{"activation": "swiglu", "norm_place": "pre", "init_std_down": 0.0, "steps": 5066, "dataset": "wikipedia_en"}
MLP neurons of a small language model. Each row is named by its layer, matrix (gate and up: input weights; down: output weights) and neuron, and shows model dimensions 48-175. Each number is 128 + 24 x the weight over its row's rms, rounded and kept within 0 to 255. Numbers have three digits each. A neuron's up and down rows have the sign that makes its largest values positive.
After each neuron's rows, "fires before" lists the tokens most often just after its 100 highest values on Wikipedia text that the model never trained on; "fires on" lists the tokens most often at its 100 highest values on Wikipedia text that the model never trained on. A number after a token or word is its count.

L12.gate99:119177136110121087188088164118127113149102149139141112182151138088123090144084104137153105140161168141117119146166158104105090122130114125137111121114137153144131138197124160121107117117120096093126096073116149130109131121106135172122103157135133144121127113117169189117121120070108130120155096137120119125130140133157092141145147143149149137083127126120148112138111124113099145138147
L12.up99:149171156106108092135136148126141137135160143131093120176122135120155135109067123107141092121089126136080102112151150108162116137108117140107111087125157167134093129133149120168117166122169125117146094127092159144097126170121114169131101092078147138122101132131124154104105157135077127123172146133075145140136112119120135162140116137117166090119155127174117119153120102099121163156168
L12.down99:148137111121114130153101134179142123126108109127125124108109101134119095127162143162147149152188131129145161146077139103084134100135109097111159137160137157141154090127123140144118144136090117156145095097156141125100103084126130094117116189150113127137112124116166107095086121140155136114087115109172111117109099137117084137116154151099086132103104188096146148131126122149105169125102
fires before: "\n" 50, "in" 4
fires on: "==" 32, " ==" 17, " B" 10, "el" 6

L13.gate416:155152158123128124149135178173171134108091155133137142112140137114114138089108103123130106115144125124147106085143130149136117172130131130083085107140172172134120123103130148154109154130117177168159132104103109139088155145083080096124088171111146112111166138149132099164132135118144133159112117091084098081170116152124092120085141106133128111162102164101127134148149144087129163128072
L13.up416:125116123098129094153126180094112093133151100125146143089146155132124162129122122119130117105148072160097128159134169196110140102078122113152103116160116147172149113073120174147146140115126136101091117112175127149116127107144158135144106107108153150119132123070139094149115142138147166135165156138130117149143165102146129095105151100131186152141129102128165158087146129154126108109138
L13.down416:108129148086071139105126125187127105096132090171107109108178123117148099142128103128129131123171143142145099144138184119112124116129109121160150097140126125120121104140148084114104144117118155151134093138140163146133162138133150122139147112143126130127110136133121121148152103119173145134151129153145095158139108147130044116126119085166129150118135096097114095129105089143095146117139
fires before: "and" 18, "ander" 13, "-" 8, "ittee" 6, "it" 6
fires on: " comm" 31, " Comm" 10, "omm" 9, " Alex" 6

L7.gate198:113150090150151109148057129145135143155169102104157142131192110125148106160162114154120122144100124151126133165128104128130105133103115166127136122138135102150127122136150143123088118166094154137105159113150121148117112136084098125133137092139129106109141098127149171157130144133122129151051164104125139146088165099111129084139111199083148118154086127121160117153113150146109156152103
L7.up198:120159077140109120150116157132138076109152181126138139159084151116134129129160113116134154096096126087157109107134097155148148092190128150150129135151138135135132137145163097114146169117097109099117126065110123099156163111136117087154130128121173091124128118108132112075157125164130134162094086106127149146123154099142132093121117146155184135123154147120176131127151109099152127148160
L7.down198:110118149122133128205141140129148158153141179089107126154163107124147151100103159138140123143135122123118171187097107134110166121178163104120099115129129112125125133105160128131148126128172122134137117150123111164139163166127150156196074068103128105149127119128117115119159144117144153078100107133096140110158075141148132147056114122124139137132140139144086137111110147132114135098135
fires before: " 0" 38, " 3" 12, " 2" 9, " 5" 5, " 4" 5, " 1" 4
fires on: " |" 80, "–" 4

L8.gate111:144139112089136129131128129129134131124124133153114141123101135158149143103113154076112156142100142102121106143094114142091082118137169116114149123113178139120093126120129152107128113120151126119140158134125095105163133139101153139101129090141181135140150109087103155166145155181117094139139161116065120122134098115188131159129110138141110079112163157132130120125135113123107085193123
L8.up111:129148100133182118121131133135078094116110124133122158135145073132105135123136131145108082102120146133105093097072145101145127106136106128143157122119155080130098142166129109095137111084161130169152144100146162131114166151128104118119112098149150135149124096121137091161109133167134085152137164125133151161132107163121145132057118097129122075125169081122117123102118111099099129124115
L8.down111:140088120171119129111161116097125107084145111105171109100119096126120152144141113132108149134143141151140083118086119095109151073134174151102118137123141141092093101136132137151076119134131104081118132107124122200112118148141129106101144087120138116145166100127145149145152133089132124110162112120155165139140085192121123147098134133127109099124160125146119163114088130131142139133137
fires before: "-" 27, "|" 15, "\n" 10, "|---|---|---|---|" 5, "|---|---|---|" 4
fires on: "\n" 64, "–" 13, " inter" 10, " |" 4

L8.gate451:141141139109156109106110099110118089130079127146111122170136098120110142087137142143135098113152107141151121075126140123150120124140124164128144122141064130099113152117123133145150148161105140118128138104102130117124135069149090170140141142148105130147144124113121124119132170109129088115127152125165165125142115113118138134144185173138102118135094165096140149097130099107140116103153
L8.up451:120096147140122066129103087110116152113133106136123159141109108144102126142125145128099105160128149120150149114081131138162094103145133142134153126106141120180166147098133090130144124121114097133127100113102131125159165137097122130143111123140112139155124127090126125119079127125117117119123185080134127149127110130084111081140099169123109084087128124156130170136133142087085145147136
L8.down451:144138097143133173103127143158133166102146103112131163148121112170131067144162153154143162099118187122127130123114138104146097103130170118141128116129110103091168157157114157108127130124159162095118086170129114088149089112123174141165108113144141105144108116126122102116142144146137131102123139086118114185162110129140109137133151089108164130127096155151110110180141124130140129122142
fires before: "\n" 79
fires on: "==" 40, "===" 12, "|---|---|---|---|" 11, " ===" 6, "\n" 5

L11.gate490:116111152105135121139179157163117134137085128132119107112111153178151114102148124197116137125125171130103138174126097097116113156141116148189143118132159117112098097111117138138139122119151118130147103074154176127140141159127161159101150118155116134113139122173123137191071111140135104137135173150152134149130143138130126129106142125116138133149165132092128135162098198114118135082122
L11.up490:126098100142161126127151129142117102138135174121141139135130099151144158165156128163104107146119126108147149124122126118126087176108137047137179124128143118145149127126085128085107110088126125119158088146151135102117170155142135099144088106121122171139124102149125106129113119130131108143112121099184178176131140173148144166144175106114156130098137092098135156135128136128132107153135
L11.down490:132143125155145138152185164100157141117129085089134162188110126129141162101174086120124098113116102169131155150140135115133109105112136077113144072138162149109148147130186131127117104135127132119114182131107160139147133118120131135127106156150130124135141127102159126102131091114148133098165142138138139141176135103124132131138116112160096155096091130144138141113121118153115124099138
fires before: "-" 90, "\n" 10
fires on: "\n" 98

L4.gate233:138148177113126142141130163124147190134126130143080120128091168125136111112149150112111097117126157128161125118120167128147126127109176145124168157101143135183119118120107133125153126143110099120117139079156186154144151115122140133131080133161099125131140088147126160090100120151106083109129139139146105190135118105148120126125162136118100150108092155129092152186126101109119110154128
L4.up233:115152123162082171149143117127103170181088095122081161166151135134119154138126151116115132137112123095131102086088136154126117105076134152118104156115113154149088117114097143135173116168109088107110156089111116123151133144126137149150105120169136128112137082154123141152106145133154113131141158122128147107142116119139163122129098125075099105147096152118163143150086119115127141108167
L4.down233:141158162093114116152142141120103115076138160140090149155107124148062159095092112121150154157131093136103136092139142145108093103132089147121149131135146146133145142141131125122128118105106096098150133129077139119115100089122119144147124105157118087183099121130117130135119162154098107158150100126108100118136161129145131156092090103144095124114100147128144129126125115150132123149134
fires before: "\n" 100
fires on: "===" 39, " =" 28, " ===" 9, "==" 8, "====" 5, "|---|---|---|---|" 5

L12.gate186:144136068127117089127134093138125177174176155110116098166096186163104123103142098142134125150121112135152154095110122117151145136141096123107153121112094154122110166127123125132154111178130172134114123102085152120145142151124127122114129116139106124102089134123127104134141134126136126108077115123175103153114123157102169095129107129138173145137156096120167138107178133161128126129109
L12.up186:117107127099150141134128138109148112110127133126134156135147106085143127099109138167104133148052115121109113152135101174142141095126121090109094101160111069140152125119103121136142101120137090144156136101149132157144099147131122124156132147130163090115098144149158165108120121125184101117099160150134146126150151144152140131159122119099152128124133150147115165122102165117098128101133
L12.down186:143117137133142103111114107105140099147195135099176136162111128160100122132134138134145141138106121132156150123136118149119141105138112077106106079119110161126130123112148106185155094130144109128126149123145110147167096154153146130136117118161140076093136103128105158150146116209112169161162097148137113088135138122108127129141095126121149141115152115141115170124148177149126148110154
fires before: "\n" 45, " 1" 7, " 0" 4, " from" 4
fires on: " |" 70, "%" 11, "," 9, "." 4

L8.gate394:164120139151117102134122156123118111119179163125159100155158145124113118129103140130116166128135108061121129123131103124131136150130091119165117114111119139127147171112135127152142148113144138157086121090087130123119099170133163130112115130116132132119124084150102110117117117126108114098145180147124150145083119115122092117127112096161115140133103110117093154163149108110095115156116
L8.up394:193162138098154144118089156123148159091100133100108143141123162116104142104095139141123109138157129135116142110125161140153124108126106159088124124071122104185119099137150131152103168128141111126071193132087127133111121134119109134098140109176108139120138098169106116120112127150087132133110165143147087146175140120129116095154101098138086132087128120101143101128119169141078109137135
L8.down394:144162141098140104156110114121158146128114145117141121127146147163176144104126145118087124106145122119094157134141120122128152128113109126178106128142125142129114082137149146098121107105141154172136138108143179122110130142115115169124102169151088142113110142169115116141113130145140096137162161113099090168140134137150107110073158060156076133133118145184140122119178141105132098154136
fires before: "\n" 24, "k" 9, "m" 7, "ena" 6, "ound" 5
fires on: " Ar" 42, " =" 15, "==" 9, " Gr" 8, "ir" 4

L3.gate190:094149165148139135119138116118103135064147065131126141165102139107087093155169145126131121124133150089133088112135126153161135129156133124126140108155146150086140120113123126138142140122152116099084142082137087106131130071155139119136125100138132176124173133133110142149171124185158182134116127108145089110111128157132089140152152122109117115172143110146145118138075113136119111144114
L3.up190:109124104121140135113130129094083093093139072114160144135112145149123096164129123097107128116094147143125092140146138169179121124124122085113118133151113175069162102137144135125146185147172127104110124116093101124148106129142105124120129112173111142146114117158131159152125154108124157098170200100148119131126094106087066128128099103124121121171179137120145130120183107131132118172127
L3.down190:117125128108178116131124098105109107132145144088164121104120095090118125159143112163122138142128127109114105114132123176105143115118140111155135102133156129130154126131201124140133111105141127174163113129121106144109121150139145174080147119112120117110174108118114124149138123112151134110102085113141168135125053147175124133144122116089123130156167127096122113119125175087105097147161
fires before: " the" 20, "ing" 8, "ers" 7, "er" 7, " a" 6, " pe" 6
fires on: " post" 29, "aring" 19, " establish" 8, " as" 8, " of" 5, "iz" 5

L10.gate75:134118150106106129119131107130179129073127094131114170127130107139131134152125134134110126148134155185139099131113107148128135138161105119135102106128103128093123078128156131135135124118111135146157145156124145120140120094138148110155095125135145174140121106134139107126102110112132121134133119109151116110118171128130096166118097120105109135168154137105121148124056166166122057137117
L10.up75:162109103129100149124117141127144152106154120126083095133134139118087144137137086085165143164134159144149156114099061165126136130130156134137113149181146115122118080121088104111131144120142120117110106159119120088147132129163134120114128099129140154147139120141079111108126138096120133119127125167128129107127134130140099151136151060103128128160159145057122108123077113132147099116147
L10.down75:130151110148167099106099128134118128108145120112093127126110101152113137133115121124165122101128127113155155135125139129120159101107101164115088103119162136119102196107101110127133101141196121115129157165140165167084152128135108141124101166120099125104133107131150152145142147088126157102143095132130150084114131147087119125117182107156131116181162129117125136132136156117118149115110
fires before: " a" 50, " an" 12, " the" 8
fires on: " is" 53, " was" 12, " as" 12, "n" 5

L3.gate85:139144140118171141160123136131104138115161158139092142152133144104090106095159134134138168128129150170083157117137113126154118108106125138100131145133139136089137110148165141117186123138153071098125107141144162181179122112143137120200124155161131139128128151138118081104160149155145092135154174155136113136131156131113133137131152138108130122144077069098119134143134143151131165103101
L3.up85:124143114165122132104127158142119136119163141165095136107142115171139132120139126152132101092127132099101157119147103165114133103137143148145118130131112122114165107131105172136182123173137091134118134102116072144169154088094145133155085117128155164136138107109103111151115092153107131139093134125154129129138166134158132126157127116112092104104089125130125179155089130113097156164127
L3.down85:142126137089117131179112127098103099143098161120106151085120147103104145141099160129157121164132144137124123134147143153155109078137092072088116127145149119169088084148124122156097124090115117121142100100149144152159142106125151107150144144108156152128099164110172118119153127128087081161146145163133085168124118119133135129146148136103114126138125137104120169077158122162142119141150
fires before: "\n" 90
fires on: "===" 42, "==" 37, " ==" 8, "et" 7

L8.gate22:138131084130161121098199090108129120166099147135120122112149162093113198135091118127098121123110125114118117144122112154087122142150116083151161155121141100180143118100102126114112114119117150103147137122100146127123152167100157144174173121132119153136175106121119114160158100152146103169104173132130127145140105111108107139112147115148103121091146125142118094111109114152127099101092
L8.up22:166164132149122092136161144115108134128138116139081129189109136110143125194131163114127128175155149140136113160111132125094076092131123163099121087172120102121135147123129145110112140099121163131110139149145130124112100154121143144135076109155099093151136132146163137107122120087145121163139125112121115130133113143187147092153147122106103117093076102129118094139076151146116080151163
L8.down22:176158140141149112118142120089127151157103113111174108133126168103099124119113107085138156081113071167110104088165097097136123121135113138152127121078144133124135104150105141154168133144152111115117090170122144080100085103111096104147120125160126125105133112113136123118120169110145135144132112138113095167107124175106108156102130123104118122107105113087119103155158159130132168153130
fires before: "|" 43, "|---|---|---|---|" 8, "um" 4, "|---|---|---|" 4
fires on: "\n" 65, "ul" 8, "us" 5, "un" 5, "-" 5